Weights of a small GPT-style language model, trained from scratch on English Wikipedia.
Size: width 320, 37.2M parameters.
Training: a variant of Adam for these matrices, 543M tokens.
MLP neurons of a small language model. Each row is named by its layer, matrix (down: output weights) and neuron, and shows model dimensions 192-287. Each number is 50 + 12 x the weight over its row's rms, rounded and kept within 0 to 99.
Before each neuron's rows, "fires before" lists the tokens most often just after its 100 highest values on Wikipedia text that the model never trained on.

fires before: " |", "0", ";", " m", "6", "5"
L13.down1446:59 63 48 19 30 70 38 37 47 53 55 42 53 60 31 54 55 75 56 64 51 54 54 47 60 28 78 46 56 49 58 47 61 29 59 63 33 55 45 31 45 51 56 38 30 45 62 62 57 63 64 63 59 34 41 39 50 67 22 69 55 49 42 66 45 25 55 53 48 32 49 38 67 52 31 45 44 50 54 62 57 47 60 54 43 52 46 48 65 49 61 70 50 21 67 48

fires before: " R", " N", " H", " K", " Ch", " Sh"
L13.down1489:51 33 54 55 47 49 57 29 61 45 77 33 55 65 33 59 51 31 41 61 36 44 49 52 72 60 44 54 66 46 47 51 73 69 43 49 65 55 33 69 56 40 36 58 44 51 34 60 49 36 61 36 42 43 46 62 37 38 36 57 68 42 36 59 81 55 44 37 44 57 27 32 65 52 39 35 36 51 51 66 44 82 57 45 34 44 49 38 46 44 42 43 63 54 70 51

fires before: "\n", " first", " third"
L5.down416:51 48 64 74 55 49 64 64 50 21 57 32 55 43 64 43 41 44 48 59 50 50 36 33 37 42 52 52 50 43 50 47 46 65 39 42 51 52 54 62 57 41 42 46 45 59 53 51 38 62 24 54 35 40 30 47 82 38 67 52 22 49 57 38 61 64 34 33 51 52 40 54 30 43 55 43 44 42 50 20 50 36 78 62 52 59 64 63 31 57 58 48 48 50 59 53

fires before: "\n", "ro"
L5.down572:42 22 61 65 54 59 59 40 34 30 39 31 44 37 44 26 53 59 38 40 47 71 56 57 48 56 68 66 35 61 51 24 62 53 33 36 59 55 42 33 80 54 24 35 42 58 61 48 53 48 62 35 48 59 51 44 53 74 57 53 41 62 63 44 54 35 49 43 49 62 48 59 59 40 52 44 49 26 50 48 66 45 22 58 58 36 68 61 30 62 43 49 53 50 57 87

fires before: "a", ":", "le,", "ago", " In", "ag"
L4.down742:27 48 56 60 51 62 59 28 59 53 43 41 67 70 67 46 44 59 48 73 46 67 53 60 32 74 44 46 35 46 56 44 58 41 55 51 60 41 35 49 46 25 53 58 63 12 46 53 46 48 56 54 59 46 53 66 59 47 26 46 49 44 42 54 50 53 58 59 56 73 39 59 77 37 53 52 48 34 39 53 55 64 41 43 39 32 59 60 59 40 48 43 49 53 25 56

fires before: " that", " the", " to", "ly", ":"
L5.down1562:64 44 65 56 47 53 43 61 49 62 46 49 58 51 38 44 61 30 52 58 53 63 57 40 31 27 32 54 60 56 38 53 43 54 49 35 52 44 55 33 43 57 38 79 45 24 35 75 56 54 49 48 28 55 37 43 56 54 49 48 66 51 53 70 70 47 54 61 45 62 39 66 26 41 51 58 48 33 42 69 43 30 44 50 41 62 67 50 40 57 39 45 42 80 38 51

fires before: "y", "y.", "ic", "ist", "ical", "ically"
L13.down1246:67 48 44 52 55 39 66 62 33 55 54 50 32 23 37 54 43 49 56 83 41 56 64 62 62 39 48 35 35 57 56 57 40 35 45 53 68 41 37 72 34 57 43 38 55 49 24 58 46 62 45 56 49 50 40 47 46 43 59 52 43 39 39 44 40 60 39 45 46 45 70 49 48 63 62 45 63 44 61 64 55 45 56 33 57 69 67 33 50 50 70 45 52 54 25 38

fires before: "\n"
L4.down1867:56 65 69 58 64 64 44 40 54 55 42 46 51 42 46 65 68 54 47 60 45 45 37 44 43 73 56 51 59 61 74 63 49 39 44 36 33 36 63 46 62 48 69 39 53 52 33 60 71 59 49 55 31 66 65 28 65 42 42 46 36 42 46 35 61 53 26 19 36 47 46 60 47 51 51 55 33 61 55 44 34 53 56 40 43 49 33 31 59 43 51 35 59 44 52 63

fires before: " ", " |", " in", " –", "\n"
L4.down176:71 45 63 52 64 39 27 41 54 59 40 62 49 62 58 54 34 69 57 43 55 59 54 35 66 47 34 51 44 46 53 50 50 53 69 56 30 47 46 61 45 68 52 38 49 35 31 93 41 42 22 45 39 39 56 58 64 18 59 31 16 60 65 45 34 56 42 57 59 46 61 55 38 48 45 39 44 69 60 69 37 55 53 48 40 56 49 33 72 41 47 48 60 70 64 54

fires before: " |", ":", " of", " App", " 6", "s:"
L5.down548:39 46 46 58 32 53 47 35 56 58 29 44 56 66 40 39 55 71 46 52 35 24 75 52 72 65 58 54 20 66 50 63 51 55 45 37 53 40 39 29 46 42 47 54 53 47 48 42 50 44 39 41 53 59 59 53 63 49 36 32 45 27 50 46 44 55 62 61 48 33 60 55 27 44 30 61 38 53 44 58 52 49 68 60 52 48 50 54 61 56 29 44 61 64 66 43

fires before: "\n", "==", ":", " is"
L5.down1372:60 51 65 75 33 54 69 41 42 45 43 39 56 36 55 53 50 51 29 68 56 53 58 48 55 69 68 50 52 21 72 65 59 48 51 49 46 37 58 24 61 49 59 51 68 55 42 47 42 30 60 43 42 72 65 47 50 50 58 75 58 55 37 53 28 44 39 48 68 45 33 58 72 83 56 61 30 63 51 53 54 65 43 40 63 60 50 54 37 53 38 52 74 39 55 72

fires before: "\n", "==", " Lab", " |", " Form"
L4.down1875:54 44 54 73 64 51 58 51 46 73 65 49 42 64 42 45 72 47 53 37 42 46 41 66 43 52 61 63 67 36 59 62 49 47 66 48 27 49 60 31 67 62 61 43 55 63 51 61 63 53 52 39 60 62 38 52 51 51 42 63 39 36 33 29 51 48 35 49 40 45 35 69 53 46 42 55 35 52 57 55 32 64 77 32 36 47 46 54 60 67 50 40 46 39 53 40

fires before: "\n", " ", " %", " Votes", " Re", " L"
L5.down1248:63 52 45 69 82 38 71 44 25 52 45 55 45 42 48 61 52 29 50 38 45 43 49 52 32 41 60 69 65 34 65 67 41 25 35 43 24 35 59 41 36 41 39 44 32 33 70 51 47 43 67 56 63 26 64 57 50 53 53 38 61 53 39 46 56 47 63 54 20 56 43 52 43 22 64 58 52 40 51 45 50 31 67 49 37 52 44 49 44 32 53 50 35 48 78 45

fires before: " 0", " ", " 1", "\n", " the"
L4.down1089:35 66 37 68 63 50 54 65 60 50 47 57 49 54 49 53 44 41 82 69 48 37 79 40 28 55 29 53 54 43 35 49 64 58 40 50 59 57 42 49 67 73 58 50 47 38 56 73 34 57 48 43 32 44 34 48 56 55 53 62 34 41 38 58 49 60 63 46 52 58 32 49 38 38 40 66 53 48 43 46 67 39 58 34 45 35 53 42 48 54 45 75 35 41 64 61

fires before: "|", "er", "\n", "ures", "ement", " over"
L4.down1750:44 43 54 00 61 52 41 32 54 40 39 56 58 44 59 79 41 50 40 59 51 21 46 41 37 57 56 59 43 34 74 53 38 44 72 44 58 47 70 56 41 57 45 62 62 52 44 53 45 65 68 55 57 37 42 44 47 33 68 72 45 39 50 49 45 51 50 48 52 44 34 41 49 55 64 49 47 54 45 40 40 49 48 44 52 57 64 71 58 33 58 56 53 68 59 56

fires before: " to", "s", " that", "ed", "ly"
L5.down50:42 64 53 50 76 59 54 59 67 51 41 44 58 43 39 86 64 39 60 41 54 40 64 50 51 42 29 57 43 42 57 52 54 69 24 40 46 38 45 35 49 77 36 63 60 64 62 56 37 49 45 45 38 76 54 57 38 42 47 80 48 77 60 55 51 38 57 62 46 54 55 52 45 41 62 61 70 51 31 33 45 67 64 61 47 54 53 51 51 58 69 58 62 47 51 25

fires before: "\n"
L4.down727:46 55 45 12 60 35 35 25 34 49 50 61 59 34 77 57 65 65 57 48 48 44 41 42 42 50 43 67 47 45 68 21 52 41 45 50 61 58 31 48 54 42 36 35 47 63 31 64 42 50 51 55 54 72 57 43 65 62 43 44 53 66 67 45 58 29 38 57 55 64 54 39 52 47 48 39 64 62 39 60 41 51 45 38 36 47 28 36 55 57 34 47 48 64 52 31

fires before: " |", ":", " by:"
L4.down1236:69 80 39 61 57 49 39 31 57 35 43 48 50 49 55 49 47 45 51 46 52 63 49 52 48 44 46 25 45 37 43 59 55 38 47 43 48 43 36 49 51 58 60 54 57 53 56 51 35 26 48 40 48 68 53 56 55 61 40 78 42 39 43 53 42 51 52 46 51 57 53 63 37 52 47 63 44 59 46 50 31 75 56 55 60 58 67 42 50 51 19 34 68 64 28 44

fires before: "\n", " ", " 9", " 100", " 0"
L4.down1224:26 48 64 65 58 35 49 54 40 28 54 70 40 51 48 55 52 43 64 49 59 51 72 19 58 49 46 26 35 56 66 62 38 68 55 62 69 67 65 25 53 48 44 61 33 53 54 61 43 42 25 44 55 46 37 40 60 47 53 53 32 47 63 66 42 52 46 53 56 40 41 53 37 51 70 76 47 53 55 67 58 53 61 45 33 18 61 41 37 70 71 67 39 37 57 51

fires before: "\n", " ", " first", " third", " Team", "ad"
L4.down1120:39 47 45 90 41 37 57 41 37 55 47 37 56 54 54 43 61 32 57 50 49 59 45 62 35 49 38 38 22 56 41 54 71 61 46 49 65 62 65 36 38 39 50 54 39 54 35 38 49 33 43 49 42 52 49 34 67 45 64 33 58 48 45 50 33 47 61 61 48 47 51 47 17 56 22 56 64 60 70 44 49 48 44 57 71 53 60 40 53 85 68 64 46 19 55 57

fires before: "\n", "way", "ro", "y.", "y,"
L5.down366:58 57 27 74 54 34 39 60 47 19 51 71 41 36 61 37 68 58 46 55 63 56 20 59 39 75 66 34 63 42 65 48 48 48 28 66 58 63 46 55 50 61 57 56 45 59 45 64 65 61 66 69 46 57 52 40 47 50 36 39 51 34 41 26 41 55 22 41 58 54 46 60 52 64 57 43 63 42 67 54 32 54 56 44 48 49 68 60 62 61 26 55 44 35 39 65

fires before: "\n", " Votes", "al"
L5.down350:66 42 55 58 38 37 57 52 36 29 46 45 65 52 37 57 57 50 52 48 43 40 37 61 48 75 74 42 49 59 69 48 57 45 37 18 50 48 43 57 71 56 54 48 40 69 48 66 48 71 42 48 58 70 76 41 62 46 38 73 37 63 39 41 45 62 32 53 23 56 63 73 52 33 51 54 33 54 54 52 46 44 58 36 38 35 44 36 63 35 61 30 55 42 63 43

fires before: "\n", "b", "ument"
L5.down487:67 50 55 72 63 76 33 67 64 13 68 43 47 60 48 52 49 63 42 59 47 37 43 50 17 73 68 53 41 34 50 58 56 59 83 31 41 52 61 45 59 42 43 59 60 55 43 47 67 67 40 53 45 38 54 37 71 38 25 48 22 32 51 53 36 54 56 59 46 62 47 79 35 62 59 55 54 36 36 48 41 62 56 69 46 45 58 52 43 52 41 50 57 41 43 42

fires before: "\n", " 0", " ", " 4", " 1", " +"
L5.down160:74 46 47 66 63 50 54 94 50 42 45 54 31 60 56 48 41 69 62 58 47 45 63 45 29 65 28 59 50 38 69 49 61 43 57 55 42 56 51 53 62 55 51 38 28 64 38 45 30 50 63 51 22 55 59 40 55 40 52 47 54 55 55 54 47 43 39 70 50 70 38 30 44 28 49 63 41 28 59 47 69 34 45 66 33 52 45 61 53 45 62 54 34 46 68 52

fires before: "\n", " first", "A", " third"
L5.down519:48 53 58 90 27 22 34 38 41 50 54 44 48 39 60 51 60 54 48 50 29 53 46 41 46 59 71 27 65 43 50 48 38 32 48 45 38 63 56 35 54 46 28 40 63 52 51 66 52 40 33 83 48 51 52 50 64 35 48 52 46 34 59 61 34 47 52 58 39 51 44 69 59 29 35 44 49 70 55 47 71 46 61 54 55 58 42 45 34 72 49 49 46 49 67 52

fires before: "1", "2", "3", "4", "0", "5"
L13.down1638:48 65 40 65 70 54 43 66 47 53 47 61 36 76 54 63 60 59 53 39 39 61 74 45 36 47 47 31 50 61 64 69 52 34 52 47 58 54 51 56 46 50 34 57 39 47 41 62 43 47 49 41 40 33 60 67 72 46 41 52 49 49 44 54 36 67 67 52 47 29 39 57 53 33 50 56 66 53 37 60 51 48 75 63 56 71 70 51 54 67 55 61 42 44 57 56

fires before: "\n", "N", "=="
L4.down964:48 56 39 67 77 42 37 24 45 37 53 52 47 46 54 51 49 77 79 65 42 50 41 45 76 51 59 33 65 61 55 52 39 43 24 39 58 59 50 48 48 54 53 49 28 54 51 65 46 56 65 63 52 66 67 44 57 22 47 62 52 20 45 49 43 45 51 54 53 59 52 36 59 52 47 43 64 48 61 20 35 50 44 53 53 30 43 45 52 50 52 56 43 58 38 50

fires before: "\n", " Lab"
L4.down488:60 61 62 61 67 48 62 36 49 54 58 57 47 43 45 43 68 50 21 44 59 43 75 70 69 57 55 40 33 52 59 63 45 31 55 13 46 44 44 49 64 79 60 51 43 57 77 42 31 25 50 57 62 53 39 48 27 60 61 43 44 69 44 66 55 53 54 57 61 42 39 58 70 43 42 48 42 24 37 49 59 48 53 64 24 46 36 51 42 51 32 53 66 35 44 73